Weights of a small transformer language model: untied embeddings.
MLP neurons of a small language model. Each row is named by its layer, matrix (down: output weights) and neuron, and shows model dimensions 176-367. Each number is 128 + 32 x the weight over its row's rms, rounded and kept within 0 to 255. Numbers have three digits each. A neuron's up and down rows have the sign that makes its largest values positive.
Before each neuron's rows, "fires before" lists the tokens most often just after its 100 highest values on Wikipedia text that the model never trained on.

fires before: " |", "F", "ist"
L19.down943:118103131103094098170184149140093127101134110129103206126168119153163162116136167076143094134136126184103072092114116194114190133163094188128106165083122166081125052067176167091181082132124147146140136125071175116120134156173131123135081147170125132149078163123047103115150102169107098159189152110128123139172154053139165151125128152149134122140134101094125125138199119152133147170139141130128140102142143122086115130062139116140117197068096150132148104126124147128127122144105137164097083139142095108103142131189204091106145115182132116116106107136112182157115100120115118162

fires before: "\n", "f"
L12.down892:109123109099092186123105171127200106100147122176164097139113107100132138157152085097154148185076130133235148141136089120105107080056161149097080102116150139140188152097155113242144149123192158130115141113129124054159148141181205137138150127082120083127088142150129144073143119142172079115169090085171155132164118120096096111094095187109219079116159154179128193130117145060127161142113116165124095132187148132113095113165174150149149105118174104169073139091105106140186194118109100145117117157078148131119115120114139085136154172077106133159177108126106121184098146198119150103

fires before: " |", "arg", "x"
L11.down276:138124124134070142135164171126175101115134211123120161104206073134188114116083098102172128131123061125118178123123123199116113088105129136127133144130101097186110095124133090196121095140128103087104106079117196117111120107170125139120152146120109098144124103144084125099126106102107149059076158071138207142121128124184166142192121139128143168106099090059154122122139165163169177149150130112115100146166146167109161164153109172099110139057119153179097064170121144136083110175086127141131076102151151130125126077073112063094168108108115118051115062099090150171091162177100065135

fires before: "s", "ed", "ing", "om", "es"
L19.down1152:117138210094152149055147143155137102135139130146137111063189136092143128148096143160177082129166097120151116149137141122110081163121158123167114163075065102109147151174133104142133126111103092083124161142179128144079097142144138103148127127124109102159137105139120125083108075142125117216159145151134143130106151102100137089198102131141115166079121054144159156108197086184144148143176116124123131148127151127100072136099111122076145167150143120140160133150105104087172159152161168139123193152129085096128195162147137136149116122142143120113148099074147101114118075123114169091

fires before: "4", "2", "0", "00", "3", "5"
L19.down427:077113173155162142173168100160153143104149103128119113136126134178089127088116086146101158143166198168113147144074159122089138074056146171090129155125115110103145134099131108124105100116103136132208121147143148077093118142146136134123183191155139138091104140073144129111084120088185092113197135132162165217107178091116106198084173132103128108149130139170127120127124161105110073150131106159165136137129126121168074112138139154113155148160200098156121133121129117133151162120120144119091153076134080129111114156124177135147089136169114161090118173119134119173150117204137172170

fires before: "ing", "ed", "es", "hed", "ed.", "ed,"
L19.down790:110060114139098137099108111162131097157140093120100133141150065026154056133139143149132159083067159077124149171113109143105106114060117096107119142063134084151174079111143147086106163126129091067118110171160151112062163153163123114100168176086124141145124132175094145189114120192077146155132168138083134102120098124151161095114088083150143125155102143140141084118149126156090015147145166078129156100077152121123090111125112117123103147107129151104134138098088164153142194144125133137070121160118144165169125070089102175101157157109127188087122156142126175118103134095122196141

fires before: " |", ";"
L18.down1013:131174189161155077166119084081157138159104214095092148145100099134084135115175132144085105151129089093107099135181139165121144123117142168068149104163069151134127105114096131127124131140137142121155152185169108094143097107069109126040126106133110135189124117127176136058155076162120076106160095109142102082181162184131156124117168071150113139095112148114123142134152176158121056098135139125128126113130119066139162081137151151114119093123114116105104131140125094161152143113114121168085120137137154155167153138117132158092200083142142162094171166119090086104078123139089137101

fires before: "\n"
L12.down227:119105100130112091173108161171063144172136108102117155118103123069126175085183159132182099112062170127163135164121163142115090143144126121136143171117134118160175091153144138149137095123139106110146115112120153184165085085116122128110130122195103064098156127025119119105191089134151132126081155181163106122140139146121131134109148098170212104128174118204209079113149132157093081111131129117110128147126103115135193166130078119127084115096147116205164116096131132170154090146146191108110074134086132048122107103139207099115077176153128141082127140092099187108160131133149135090

fires before: "\n", "-"
L8.down942:148071070086111127104144140165144173136156177208110144112118133153085056085142107165141112160134085120119063149097127147140141128143142130163150165141156199084066209105110141083136139100179069084104111143135086157098137100141143128119124135091134164119146161132115152090099111185117096127124140124137090113141162117107141093125098076207151160107125127180140094123163176171183135064199141131149168081127114107105136142161140155139152154109050094146150161078093128122103158138106130101152131150127093106163097113099136208082119124082104107088147138121150111092190169163208181087

fires before: " |", ";", "ut", "s", "%"
L18.down606:121162164075196132067123078058220163115152125135165088121111144148152126178143083123099130123147102211112111112133182148174100126084175167135139168110168133127088114171075149149129144144116126197167107164130135191202150152098119125152081124121128116116170121116137101153140140160133149142153128088097203104082099164095135182152106138134115189089104174143142131074092143149129131090156155187059064131043072123201129139201129135102141137126103130107149130097137156198115151083030144108159153132166139084155106162122123128144208083164125103132194188118125131099148092139164082140

fires before: "2", "3", "1", "4", "9", "8"
L19.down558:136065163116184172124140126111098092144086111159131123151162084107118147124122157102129180096102144184079139173110107217136092122108161115166158190162148142143095147141171137119159100092120196137186108125140210102075158130094127155168125135147143116128153101054173165125133089187099147109163136154136144147135117146105116145156132130107104150147122109098048155114125129121089037142175188175165104156152114175167122153173161146135178131126094111129167163175161161169173161139137165113125143086157134159160089078122108096145047100168126116131174133124136083105154172137122104111

fires before: "\n"
L11.down55:106118113104098141156130150190174122145162086108152089073089150043128134214144170132102170179120155124138115098087151162121090108126157095138160122136154142125088195052149119142133122075179112139129148119128143181131120169072148156136136119096129067198057135174121100120109167167121125081173136123180070143076089171132145189114110139147187064173123197121138135134135140137159219113081133134129162092141157137130117100161115111176138124155134077117104128142158135130133055156118146178101070114157101109075109134140191175092143122150138115176204100050112083076134090100126141129

fires before: "9", "8", "7", " 8", "6"
L19.down35:107112222108153120125135132120070151143141100182148167111072116150112075134157102097148179125190094090113153133101138132108171152141146125133115072147127138149141111131107099132146087155163121111191097111121115205155092141082129106096066068096127139144116160116185204118172103183112103115172159162165137140184120133102121073130091149147092099128128165162120174152199119127088053137110179099159097132108103104141138096204164037141104159160126191148101169171131170123085170096103159104206110129114056116150116121108162126076111099094139150099115124050141109167088116077156159124

fires before: "8", "9", "7", "9,", "6"
L18.down655:117105145002102140153125084125114102082184123129105164109180154137179128148112142092128129112123068117129112099113073147099153155112117145145136093119117157137145099171103067186174132166131123158129123181184114157145126161146122153117175106141086064161107088131162146156158136057141109130127146119138115111058139160037080120113105099060129098119167126091083142160138083046083211120169137139142183119148075118030129149127098197151111098125113222130109123111112198135141151180149123119131171134138154134174137106071123158094139183136100153119083111078109100120114060110042162147

fires before: "s", "s,", "s.", "es", "ers", "es."
L18.down1045:119145144159091100092111093108169134194113081152130068078151155208104109132182087096133111119114113122118151117100077139116106151072139105099092158175097145146166142174113138109151146113151161098063147140113082168138126106088108113120170114085147162078121139146104137089079088211118184151117056142159140191057178105127123176106065169153228160138173106142193088124120164113111106191097084167164120128138148138110150132137145162115080111103105146108116155147137104147131124144113129085142196123156159135078146075111127129179168143133096151104128166103165094091146183128174114067

fires before: " |", "\n", " v", ";"
L19.down687:114083134095087104136146111079137092130114123087133133155107166157105137123141106089101070146192133165161150139090152105139175141172162108117143105125132145137169095148115148100140154145138154102144157130152104153149134131162181076114130115144131032156085069136141174127150136077118137148143149148120123122129106108146151097091153115138128122152135123146089142146084101121154102140189144153142088152176112107141172128168177101098155160117124088110126114175109094124086198115131119202127122169082093103140068211154098180181130071136134128154130166098123161174147109164140076150

fires before: "\n"
L19.down838:125155124148115095143132142152086130062119104090151091109100110101147160081122096113074073127151127182157102090144060133116121099120163164151159153173125153092150105105133098128161165113137160120113032114092120189071133170146133093126145095075156123114068120127165155148097087153096153106216157132177191100087164095114091128119085098167135126090112154101147109105131104182164099132077157098049078122094157151173211139112125182096108107151191121109098127059172143156152099182142077159172191126088157077142113075120117165132098114108090100143164156110151127133117171104097167091

fires before: "ys", "ot", "il", "ann"
L17.down434:089122130141057182142102153144077110089104106128129139117217094162114103166104094121089158120119089170128094127155082201114131128114164137100151205127146131110107215217143112150099097052119115159081134131139147171136152127071136131140147081134139173125145180153133077108121119128135102101116199183102082150095101152122092092109148145103123147176126142159022138142120101096084093114153155162143122146109210143156157078090156112120141113157143112116129149129178096078106128153117144111156152045085100199121106132119108111131108084142097133178150103178136125130146096115096181168

fires before: "\n", "A", "op", "-", "G", "B"
L8.down1027:104147160119147112165160106122169103116114174179144135151126123132134109122125076165100129165138141149088116166085088151119172073103096122160094110079125098192143149177112053187076177091100107133099163146106174148139135108102110182129157111085103115112142125149143108127162153178150145108146095042097159143132156099172123148137122159136068143133127091119115184137150122131135167139098176150116091080128122096049116127123131183163162136194136164106133180123161124123142157118128106081167132094110163156155098144150145080100089056110126090124141116123083088151157125149128185077

fires before: "\n"
L11.down138:110156115155113148144107159149116161153125101112127169112172134140114132122115165093155169085124182134129139159106152151126130151127117098140082185151144117163132124128128096192142140121123043152051129073088146120171151161153124135126123147079172095117135101170101103128173085111140148091177114135134083126136187067126113169131122089103132070139129118187105099184164165134137059045139129118176109135121117149104093094133132155096053106110142106156093148120125113117112140111124092119108147131118141076145163118121125110199113162118133153129138129096161119109146120117136173134

fires before: "\n"
L11.down1141:169100121151106162141133167127160136124179091118146051113142131126145129120135154180073130156125147103156073137140148125085136095085126159163103150091083160106090137130104122158098092105159151109055164133102128147132141083138147138182104144117114089057137171176142193128075234135083114168082144127127134176080110133070125145109118118098118102152191134097090107096125105159178182097143116109209121127141071127110126144114114145098104116082134137147124153157131122107126148147070119120135130140143120093122142143116064097144143138117049127150135127084130131092093147120118101088

fires before: "ing", " to", " by", "ed", "om"
L18.down342:157157072089190137082101181094108113114078104140077125133102158115127107089186053139103091177117135063128106141145093148095183136085119146117103137106122123170072111117180139133116169128129112124068129096127111127148105116176157185094135111158153165114133103112162123158149139105123168131095134104171130156134155135111164179131109133101127156163135139158159133136139192122097148092156120149240183096158095150109165089122128089153131074102124119124114175064156148106100086108101130082177150126132178146113146155158116134123126149108162149113148126131118139108125164092156130163

fires before: "\n"
L8.down904:139139109096142171135123139102113139122181077091120107193140182047116161183139122145119103119112096052182173165114138143084087119164147140112160129128117101124059161161135112104132159165098105069069132146133100129219113136108172121165095092096137105203142155069144154134137135119134152127080137149138091183071081111130146133093091140128120114166137158139168196154175158101079130126185175121122141171111116128117136157114116128113135146125128148100115120167084122111155090101081098158079187096165115064124124093125120119100147066111089083108109131093142155146070126104089147124

fires before: " of", ".", "s", "s.", " and"
L18.down484:083132113106130106130108136081177117089204139114217095128126090017100094097119105138112131118149080147136140087150115111134096080091121135100185106121121125156124136159169175105110093104143117126092147115102209126058162175115136114176170142099154028134121126125110136132140150150122108152114170155153154100142138111103104113159125147106117092123161123092100133180071144131107115063133126145113132106144116122163190133064184107140134118164134175148088119105185114204143141087138119158163148104095119116088128126165090121071114111142097128130136144097129148144121160145118145119

fires before: "\n"
L18.down135:117131104119061159166074108136192133145181072168145113112120146109101085189146117139133105085137131173108129120093079114128111182095116145128126145136139141064139138202137142100119128115140120155142079129133121083184205144099093120134119180147089106138060125116150095090127114162178163115128147120152110140129075114104113209158140118087099176113079135088160167112169113073171108043157137087079179153126117105080157134136111180082037139123092188139152164078086141143127114112131167182090120080101074114090169177109118068100149126155111136086120143133184152127128150170110080129

fires before: "er", "ers", "er,", "les", "ing"
L18.down534:164171143110139126125081121187111168161140159110130122141197189086094126084086101172129162087081033189166131116164127097087057182107155119134118101149092089141149081194166149119077142074126190103085095118124154176170093087127150181155133108191137108171141051187143145099125119070135148088179161178123124126170135161084132163147157138158127123101195146160141128127102126135134000067106120074124151102194154093107129131087099133113165134065165134145128083114124123070129077124128128179106107116096167145048089124143173157137100121076068116155092132123115095161140112180096125164

fires before: "ed", "s", "ly", "es", " to"
L17.down1140:109140183129202115094142145105132168125167163118160115169110118130137153083145167152169117177112134085069146098099127119119068064161133152187093178096099153117102144108131152168132122124067105138112093093107129124120096100133114143081140131108137122139139118110119142126125132166142134177134055073081116150118150102069139168157085071140148183074168158143146113126137106175115126079098038151132178143083081108120128098087157138145122100132104112156168144137137120153153175101131159057145221167143157111087182104098104165107129143178097117118077117154095060124107108149154130151

fires before: " the", " to", " a", " that", " with"
L17.down377:108159092099156135020121152124100118133102140136062117145102125157105169129093180140086096136111153094161124088108134131162163154152123154118157149144100127122139197167152118113136149157166074092033146128069137180122137148134129121109120118151132154134144102143136118127150104097167117133110106126136143065153163139158065120179160164156117109187167141145124161131118076161143098183137212082178095141082129119159103145125159108085154106111051164162148081157196087104095146137120108064122115114169185168161090090164098164113221101148135118100093129172131153100152120138192132165

fires before: "2", "4", "3", "5", "8", "9"
L19.down62:060052121108092118131139149129098151114118175100142128101081145147092149083186105120143131082099136152099153098141170094159150127141096123122157162122174123115125118132113113089180150134149094059130120103123113150170178090083124116105090129112124167147132110117128108161140168175122144174130153134166100104148115155152110146115139197131159039069144117118130132087125129174096056115108159161148188136101029173104128195116093093111173192095113137157126127161130112128122106138098115099088113152110157056162160143119155097128110121124135173120113126116178149090146105085092118155

fires before: " |", "2", "7", "4", "8", "1"
L19.down209:110078136101118148134126148119097146124143121118110139115166151188047134152185071093089173091153092128129079158148145155153113102044152131190146093113134172161169142115121117164170127136171119145084108096152120141161089181123165166081175141160153129089159126114130137156157138123097167128203083094103104110107203143110075122116124144130138125133134096119096115126149096127153165181087163139046136133113094159170110207156140144112149112137099134122122162093066156122073156173153162166133116127113118134118167148082098158140141077108191117072150122148115103119084119140123138127

fires before: "e", "ing", "ed", "ment", "ers", "er"
L17.down915:148093120089118145093098126173145122117101162075139103102122154130103160144146123169091115096106087145181127128111147157141103148060124138105126120171107143082150089113133101116129154164089144151074160112190202127151145168107139162140122195162131183171129153141111103139150231093111138172167151169132127164097097069145112077095086181100110051169112125127178128120150110152108071019142150093134046099131163078143115130113132128127098109113138138084141175143130088118151186085123066146121130146132169081147092144117151083111128107089093152164140123117145210097108102181178117155

fires before: "\n"
L19.down890:122107109111121139207176135100173111100142175146173113139140073073165129176110092156152116130141118043135143192108140147089160128157138057065061128137127112132104119135133121110098149180073117131146087200137116137136126074162088182074128196128125135096171141122137105166204115138122139144097146124175121127126182142146137123117088094142109154114118101148126196121173160165066167095169156127110096135104156130168143111076109125099089097160133142150140108061102134094157120146128142122120128148110112165150170171145119133077129124106107169145084160105107131103165126177167110128

fires before: "\n"
L11.down972:062183107133146145095169132091140134107145101149116058046163110117123114042123111119105108107136132179135130129129108091081126147162136128097106167136157137108120192159113115109104141117155140101105120145159194112206171172082127118119155112152130093096104139179175131065094148137145100107170078158171182112168137103041114171136099115120115117114111166127167070104112129095099135137074131082095124137166112111177173155143111086165149141193143174173152099109096144138104092071133105158133080124210107077117149136100113133144105066113179133145110110161114173129176130146062122156

fires before: "y", "ing", "ed", "ance", "ment"
L19.down919:136109182111187164142177087168087095107100122094112125141115074163104112095145122129073136090166137092111151100150112126155103121132060124145132183126098093134134097122104100173134114104121121119071200070098168111070147177119132156089171138138148136094132121168123163095090167175179161089161171091173119144171123111136138127166095084092113140168094132164126108133130085152108007105160129136161206109111098100148144149056145122119108121123221162127101096081113172129140106131123128143123101065113111104123114154122078114180144109111115124113094139195177133175193117117160138108

fires before: " |", "\n"
L17.down20:137068150130076104098150100097163129178146109151158068098142190187161108115137188133098139135129109134147099153143130110133153106085174106100147150127146120150157135145169125103175205109085103095170151132139114109097125086092124159089095168124167120148150157154175179104105128109099118112116138146123109062117111101134128056122156108187092101178119123116067169152179164180175167082159158163102105157142053181064164112191129118118120118130143095123149153142163138127124158136090102141086162155175073122143134199167136130104130160104088107154211140104131140126124148164135157091

fires before: "4", "9", "8", "3", "0"
L18.down1017:115153152144134108108163131159102144110146140148146131165141130109184136124096118112136155082096139105117182096136135089121148167122168090100134171135153099075111139164063098171087059161083070092148083188116152103141136149123132163158158050115133105153110143162180208146139066248128152155145117136081120180148177088141070146156145115102144093145226113129111065090187120125118110087106110149131160131067065171088086108154111108095142192133087167160139126185087155120125120229056129118146084139104081129149120129090139117130140217152128113086157150119132121049158115087113125141

fires before: "\n"
L8.down454:125135061105122150079119093112127125148141107118115106129108143166150114126121098157148177100146187152144113115128141108119138091124160164137111128091082124129146106111133122109119153119132070169064134066122154166144199134108141166123169169089101158174152126162137129142132135133119128090179164137122151161166190096149121156127147122120092093135078155129132115160156180143127030066143113183167118140076097088112104094158150166137147151105134167160074132109123101159127131129112164129117145146065113098125089147095118101115121098084119081110125093093134125150137086113099133142

fires before: " that", " of", " on", "ed", " to", ","
L19.down877:150166140173176144155137134070105146137109107163170170097143135146181125162151135177180134169136089191083111126083096125141088148133111108127125056121185133131109169180132098121135160113143132123134118120116108145126110174126112093120068175111129153158088052105123124095141148148144117164135117098091088116177171137103177152121143166114136088137165125082110060131126130132138154106051166141089136146047105124100071137118123174143168086085169130169131133100118128131103103096117162085135141065081112148116066155061160041100135080178149160142118093127158075108126148091041154139

fires before: ";", " |", " 0", " 1", "\n"
L19.down748:163180136142142192155111107119146114169158142132168139094088106132111160139145133174092168164123137154148113140071111160099148167064204147193193075132097124099137141161160126149132143160177133175079129118092181158184071090106163106110162184166133188124085166106112177122192150205117137158098112107123145153131154125107120150137179144130190158122138170119183131147161098173142084164165128152095122135048110081149137167120177124057081172114124124077145150098140116166094109105162145183130103144134138103133129121145125102136103124103030168111114138138105136090145079141072134085

fires before: "\n"
L12.down253:107130097172148120118110122121145124163129114132137146110138147120142128103134104145109147115113137158130104136121170109121120141081087161128135134149093127121122150105143127152144163115149129136095100111133122156155169131133134136085124131104094166145147163132126108149123122108124122080144118150142107153145125112100089111109104145139123067144098167108143120183150169140122031076134140112188144136118149100131128104129114170134133102128123149096081156062135110128122141109123158128126153094103063121126107141163123136108123160093120106106118146105137114156166131112139123168

fires before: "ed", "ing", "s", "ant"
L18.down1018:146115141081185110112115137126115108171132127099159118093169150125110119174177094105097112204149060092148121184121125159118076089130134189097160135143126118140145124117153136123112154121127111147066059121178115147073106129130165139122081212088095120164100117100145121110077126104138142102164123153116140187162110153173128105114085172116131220133144167103124083151148104082141030138165160098091151086115081140122120100076168108110127160124144130140087142137107149163127156093142083072133129127098130156169140177119159138113174060132165130116116172116198135087184077109119171142

fires before: "ing", "ed", "er", "ers", "ing,", "s"
L17.down909:101139155161099116100126103142098106107166119137115108099120174148084098113097163160135175123125111117118127108135054114114079132083135104164160177158106093071177136105082134082134135175088146141090129165123103128138106117082109110165127139130123171191148155121149184184070111089170117182116132124093118118078130149134098144139110134149125086126124151155108138123075113194102105066119193146109101053134145101151108195116096148112194135085130119124153141059138083095117124130129157154092059189091128080160139073133115172135155176108138088085175049063141142123138161178086094091

fires before: "ing", "ed", "es", " the", " a"
L17.down613:173127094109135094133081146156149148123133188079164116171184176141203123104077107103155096099129122172083091185128113128092144132124188143089106209154107137162149122095148090061142084151139086140210116147107186119184116168159138119096093125148164133194108092165086173140094209138146119108164161067103154145108183080112148123129176168178106117086129165189112163145066099186140152148067119114139156107153109152128093126093163141081147116121136114152140134148126141172125149140039140156128135135173123069091129143141127188123126108167124201123150195170144120169141126099131140091

fires before: "=", " of", "C", "P", "S", "O"
L11.down677:124153101126108110119163160114141071104088142116154126059139137130109170130135113134128130130136129089141169138116121148107122144097141166045110132141124140134144131149151065109136097168167120137154108191134140089126133176140130112152147172105115150160181114142082106121135218142135139139086172105115132116076155113132112124158060151107149068122167136174067168122125079114182071157136158121091145113187097120130125102148109111078127104187125082150090184148078061125142159110119159123145150097112136128143122133097154054105123139156115071137133117108135119084085114129120138103

fires before: "\n"
L11.down986:174080124107113128159134102106137117153131129118134094132099156077118119117085106103154099129114130105117126119089135151134087140084136139176142089150118067061122137073170139106115125154126072119096079155121111129178131131140119124076107131110074121179125103110139140072151088136109153118122153164154108178057151112118168129129092108184122136112101202174163099124191135036081102143088167158171111161097090083116085107087174143144136100141152149145113148051118124218149154051119132109081152103150085128117112158124148131128126166166132094069157111128128068116147141114132146159

fires before: "\n"
L12.down288:090145098083106113124138089138112120175169102119124097203101138162127154134136106145118111159128124122096100129114113069090126107142185157146132154175111097159168137162124182097110177100179089179029114093141138133119139171113142137138141115144170163153093151183126183141104150104190107117087101115127092138085133190123151098107118146182127104077120185129156133160085092150137140054132107120118146139112103109161085184164130165173107108083087138135179129106178118172127096113113168127152092197090159096155089119117128079071077079160096111141141173156175096087186155166106115182

fires before: "ion", "e", "ed", "es", "e,", "e."
L19.down142:174165121157105116147117144084120125150107136133125157124075128139158142136097096083215168109114158204093111139041158120090136132142153127105090134136101151122221046133139102191109137116187151081082136126126181109194174151135228084129107155157122151169167146143076101123137152107076119161130148137119150146120135147097144142155159130162112091137105175170112139107098042175165022111059130165098100082134142167106103170098112157107185203121121138128149131129084080128095140156139073106087092171064080132154098103116166137129140134157136130135189068121153102148139159109166170139

fires before: "\n"
L11.down377:137163153114159095125072091074110129162114168150136154121122136176108170208148051122121086183120122132135078121075141081136150232176192134137120105172066088076138178112099121074099112157116156078124140141091128160133127095142099126122150129138076140082127091155135146143149143146124120163157171133090111093145119167116140118123125105146089146124182140190082079144093155119116166142172076123205126106071154103079185160165124142118155155169017141134159137136180149084120094149133113103163124109085075105152171144123092051124174084087147144204134162152140091144112139147083121118

fires before: "ed", "es"
L17.down1100:099121148085128129179107057083170074147129160112167168069132147128125154077188136158105107142168091108083147163126102150166128102193154149125140068127147187132109138084077117147136188104109132183121189084083142213061127079122117084112102162189149144182119174110136109085167163111171115174119177093061152116141078148164151085069114158054128085151129179147166143099095191120169079109122149146126112142204150177110129160105140191126194142080066164166089136149126170105130143102138149112121083132122085080096138104133123115154122116168085184130156145118105170141133126085120138143

fires before: "\n", " the"
L17.down804:098130124133107092150116133104124091099167120135129108059185136143097131150098146100124137099088088125120136083118093142138120117121118166137178092131108165205180122101097136108166162121136146108130160124087127131175153156103166145124115133109130147144109120090116161072146118196156130112139197118148134130125129111087129122147127102185089155141158136122079084101131106126150118131189107196192066135166098107121119151155078116083106137111117136081114099113132111099112095159183091088151175111128118117130129111132146067135126100065156142166090123171154118107127115097105074137

fires before: " |", "\n"
L12.down562:102143126166194136139081103128166134214135153116168125139095143110102182145104091136087128123078101136159081117098207108141123156105161108119173090135178120126081101075131084132153168177078089170141208112114146111143114103149090138071091126195123103030079093103152120153110098149121109148189104133132080116099120175096092158127119156129129122182125156101070095125184121109134157125171133185141190129084148107074166168118090174160152131152141162121151104163175111110208159164113105142108143102153106133127160168159150104144105139075147120096113127109177182122124138144072146130

fires before: "\n", " in"
L8.down694:182141116108124147107156099138133126094129159148133174175108124174124116161128101171146149130050189091111126123127173208089120117124146146156101117117123143147109142145153151108110128084119122149165135197203112168157083124109090139120159142126137133177148140077144089112140104151081182130078113161186087096112118105112114181145085082146103128124051189145156076070108151133081167084116147156160167169072092133165076162095113144142121100114126119156097125151109130163123140110161133102109177087122154173098108106040142115117073140171107125088158170150157112092121119152117098048

fires before: "es", "is", "o", "i", "al", "id"
L18.down955:109073144184099129134087126122097128136153082116117160108184175095108110130144102076106129127135104141162123156083112107137136150192227080147169093154115132112179125108148124136073163112145149155142154104138183150101117129152081116176111124159115163131135123127124130158085117109182092201148136142141177161113141127145066112059171130151124082131133102189148168106175095149129027143120117160160158213082151096160119101130142132127210114159148180126132138139131095111150102168147152125077154157104083153161098119144153072116102101128115113101138083127189149108192140102115150143

fires before: " the", " his", " a", "f", " M"
L19.down407:157147123068087189129060121146152084115203162148130118073130131246180100119106213134143091151077141119093081077116205106104141164113148134113053153150172119135100122104154169141090126180168154117103164229107141171115106110128162105148090117136163199116165085116130106061118162159143121189131164088201156078132134115133126099117107139101139070098098121104183065118108112117133134157086137101116139122143074167118125098123177084142119127162129176189151131132187103122139113133131105135093134126161153120166107104130085124102148151126152142109179106179112116175146119077113173180

fires before: "ed", "ing", "s", ".", "s,", " to"
L8.down382:154093170153150114081094087160124161144162113108131017151198108133111107124117141147128126089135102162122154138125152105111141131082088181112073142130085139155102081153125149129123083067173056113127150172144142114108101101145148095177109146172103094130105118097138108115123120069123105088094134150086138107157127085142133131153107160119118124117190098102106096098097146164116062107183179173146157146159134126146172083142094112132157095152172110096098126107181109156136149102094136143117147164119104161116093148171093162119159150098124178191109131136151129134166118150148134118

fires before: "y", "ir", "ies", "y,"
L17.down520:110091125127132168186107143119126197116122147102130159054139098153171145100116138155137101112145176133159129141172078142097083170064129105100161102177175144083106194100075151127099165105105100152119149105139115143127083163091131139101115123107093076152124123172106141136162097087163174110140170109135097142132095125088128064156150143118174126138142096091170181137184129158159077108120110164124091133082060190161123109180210178171161108155158127112115121052115055000113158157088083141126146133093100113101124153182120135139147133145137154056166157099181101189079132122108114083

fires before: "ed", "ing", "s", "es"
L18.down435:148141080149154159100077133177172141154120105085121105104137097082092115148128115177087093062122109126143147129087168107108104040102178128127095147130150110111132117117089156125105072115127138113110142139181126146173119107119131147141128139138156096127158039136172153140113130183154132116220127154107068178057135070069146124119205144206086131104126070091105153094121099171195000132128142113144125093138144114158123172117160125124173173186116125090122117126118152151131161136118139165165045092123068123172122080125125132149100171097149117102164110119135169120138102122066066067

fires before: "2", "3", "4", "0", "1"
L19.down554:076134150255091114117141146096155113121099124116102139109175116166134114108100165191115100086110212163147175109118142055085125129125132153110149136155131105090133163102181114077109127177091131097155120085083139137110096077094135189100134110106191155114087135115220080101107154117118077143166135105125201145148115128134066175066134100142133139163078160086155162120098167214205150104128112143111123134145143141122152104107134102074166121196169151146116161117100132103112159152102123130147097140097073138147141145139140110148193183176119175188068132165154114109112147158092187133

fires before: "\n"
L11.down755:140104097148113166152159105142127128101113105179155107137094177153095097098127103106090160099109165072172122113140140057126122171134086171074148125151126130152142115106154197106129135095162169175115143132088184121117099134141115110076131140076076123112192151131107150105145156130141147113168119123130175129102124133081137116158152136180175139151147123126136141118134113132122166104083134140180155095184091126128193114158076156162127164130086095072119133101111143074134096081106100143152119157130057087120127158121124106146116153098111138130110107091153211121165128114108137090